{"n_head": 2, "vocab_size": 18085, "qk_norm": false, "attn_scale": 0.0884, "init_std_o": 0.00783, "init_std_up": 0.0312, "beta1": 0.9, "beta2": 0.98, "lr_head": 0.00804, "decay_fraction": 0.81, "batch_tokens": 32768, "doc_mask": false}
MLP neurons of a small language model. Each row is named by its layer, matrix (up: input weights) and neuron, and shows model dimensions 112-175. Each number is 50 + 15 x the weight over its row's rms, rounded and kept within 0 to 99.
Before each neuron's rows, "fires on" lists the tokens most often at its 100 highest values on Wikipedia text that the model never trained on.

fires on: "'", "A", "G", " C"
L2.up356:51 57 51 64 49 47 48 65 66 71 52 24 34 14 54 47 34 34 68 46 57 39 67 69 55 32 39 80 61 39 62 66 60 52 51 51 24 33 57 70 86 52 33 43 71 48 25 43 72 53 46 44 55 63 54 41 54 57 51 50 34 03 46 39

fires on: "==", " and", " by", ";", "-", " which"
L2.up863:61 38 69 64 46 76 49 38 33 54 40 24 39 36 28 37 50 51 51 59 51 31 24 53 07 42 39 50 57 52 46 32 36 73 73 60 27 59 60 54 62 51 54 50 58 40 40 48 49 34 35 59 65 60 29 58 41 47 42 21 33 38 33 59

fires on: " (", " determ", " conf", " Ref", " (−", " ref"
L2.up485:45 76 45 70 40 43 49 87 53 42 68 43 45 23 56 65 22 51 45 75 59 28 42 69 32 45 63 52 90 34 36 39 57 31 47 51 38 45 48 43 28 60 60 46 60 81 50 65 61 42 26 40 62 44 45 37 52 41 64 57 61 53 34 32

fires on: ".", " formed", " between", " moved"
L2.up65:49 67 63 43 42 53 53 69 59 64 40 60 54 35 53 66 23 41 44 63 70 24 69 72 72 46 89 62 65 53 52 47 54 42 27 56 17 32 50 49 56 35 66 40 51 47 38 66 82 55 38 37 65 27 50 42 48 32 44 24 22 35 45 39

fires on: " title", "ist", " series", "cept", " character"
L2.up208:27 49 58 84 55 64 30 57 32 36 45 63 62 57 59 63 42 70 41 81 48 58 32 57 61 41 43 40 51 29 77 41 39 52 89 78 58 57 53 39 53 44 59 39 27 27 48 52 50 30 87 58 37 52 26 31 45 60 24 01 55 46 52 45

fires on: "d", "ri", "e", "ha", "att"
L2.up272:90 36 55 65 50 70 63 32 30 49 56 69 43 31 31 76 22 56 44 45 58 28 45 29 43 55 59 52 29 78 32 77 52 80 68 73 35 67 68 52 63 32 55 56 66 45 59 50 37 64 58 47 79 79 60 55 33 65 56 29 45 38 55 39

fires on: " line", " War", " arch", " service", " Pass"
L2.up401:46 53 61 31 39 26 38 49 25 72 46 47 38 63 37 57 41 24 44 41 79 65 57 62 66 62 46 51 73 59 54 57 47 53 63 47 56 59 38 22 44 18 74 51 67 65 29 67 51 44 53 67 53 54 59 44 49 30 33 63 69 16 45 34

fires on: "f", "ent", " Bar", " arch", "F"
L2.up836:59 45 43 58 39 40 55 52 66 52 46 19 30 14 48 51 45 24 47 26 56 11 54 49 42 37 50 37 66 55 51 60 58 27 38 50 22 39 33 53 60 72 63 45 52 72 57 69 43 41 48 18 37 38 63 43 77 52 53 30 71 38 49 46

fires on: " for", " All", " Reg", " Ret", " further", " following"
L2.up834:59 33 59 35 48 43 48 48 56 53 59 63 71 43 60 54 36 75 43 65 35 51 44 30 48 32 69 51 56 28 65 63 50 38 49 67 29 37 46 21 62 44 53 31 46 47 74 68 27 53 44 45 67 58 60 67 62 51 57 67 20 50 65 56

fires on: " |", " round", " ft", " medley", " season"
L2.up675:73 49 51 54 50 83 26 58 46 51 63 56 35 54 41 44 53 29 39 41 72 51 73 62 75 13 52 39 77 35 68 43 58 48 19 73 47 23 80 18 57 50 51 81 55 50 33 48 63 22 70 52 88 56 21 49 51 60 56 48 17 93 61 56

fires on: " a", " as", " and", "×", "A"
L2.up190:59 42 37 46 35 43 41 41 45 69 69 56 53 55 60 76 32 66 52 63 73 30 50 34 59 14 47 31 70 75 33 49 97 38 40 46 35 52 61 33 59 88 35 54 56 53 51 34 39 72 35 35 75 64 68 41 72 38 55 31 30 49 52 57

fires on: "199", "ves", " Tor", "ou", "aff", " %"
L2.up822:46 70 50 26 28 70 66 73 60 53 44 51 66 79 45 40 48 48 18 55 54 24 51 65 36 49 36 33 43 64 62 22 50 24 83 65 40 60 58 45 61 48 45 51 54 58 45 26 81 49 57 36 45 55 22 30 54 59 42 40 16 39 33 61

fires on: "|", " Life", "E", " blood", " help"
L2.up626:33 29 54 38 56 57 66 65 48 77 68 65 51 44 50 26 35 44 37 43 56 39 36 65 58 52 69 43 46 34 83 55 64 24 64 50 65 25 56 40 71 35 61 70 36 67 38 49 44 33 79 47 50 53 42 67 40 26 51 41 28 76 64 62

fires on: " as", " /", " ft", "″N"
L2.up375:61 64 50 33 49 90 54 47 43 40 67 51 13 35 26 39 39 61 49 48 65 54 73 35 19 26 65 17 71 42 45 46 66 30 24 53 43 70 57 71 52 45 35 43 64 64 54 34 30 65 40 77 65 44 45 41 67 45 38 49 47 54 68 45

fires on: "ch", " ch", "ph", "och"
L2.up737:57 60 66 40 42 29 52 45 57 33 70 57 43 31 51 31 72 25 63 54 79 30 49 57 50 97 41 12 41 39 58 64 75 45 30 45 69 45 56 50 47 75 55 42 56 62 38 58 37 64 64 46 29 42 29 42 67 38 39 81 55 94 43 33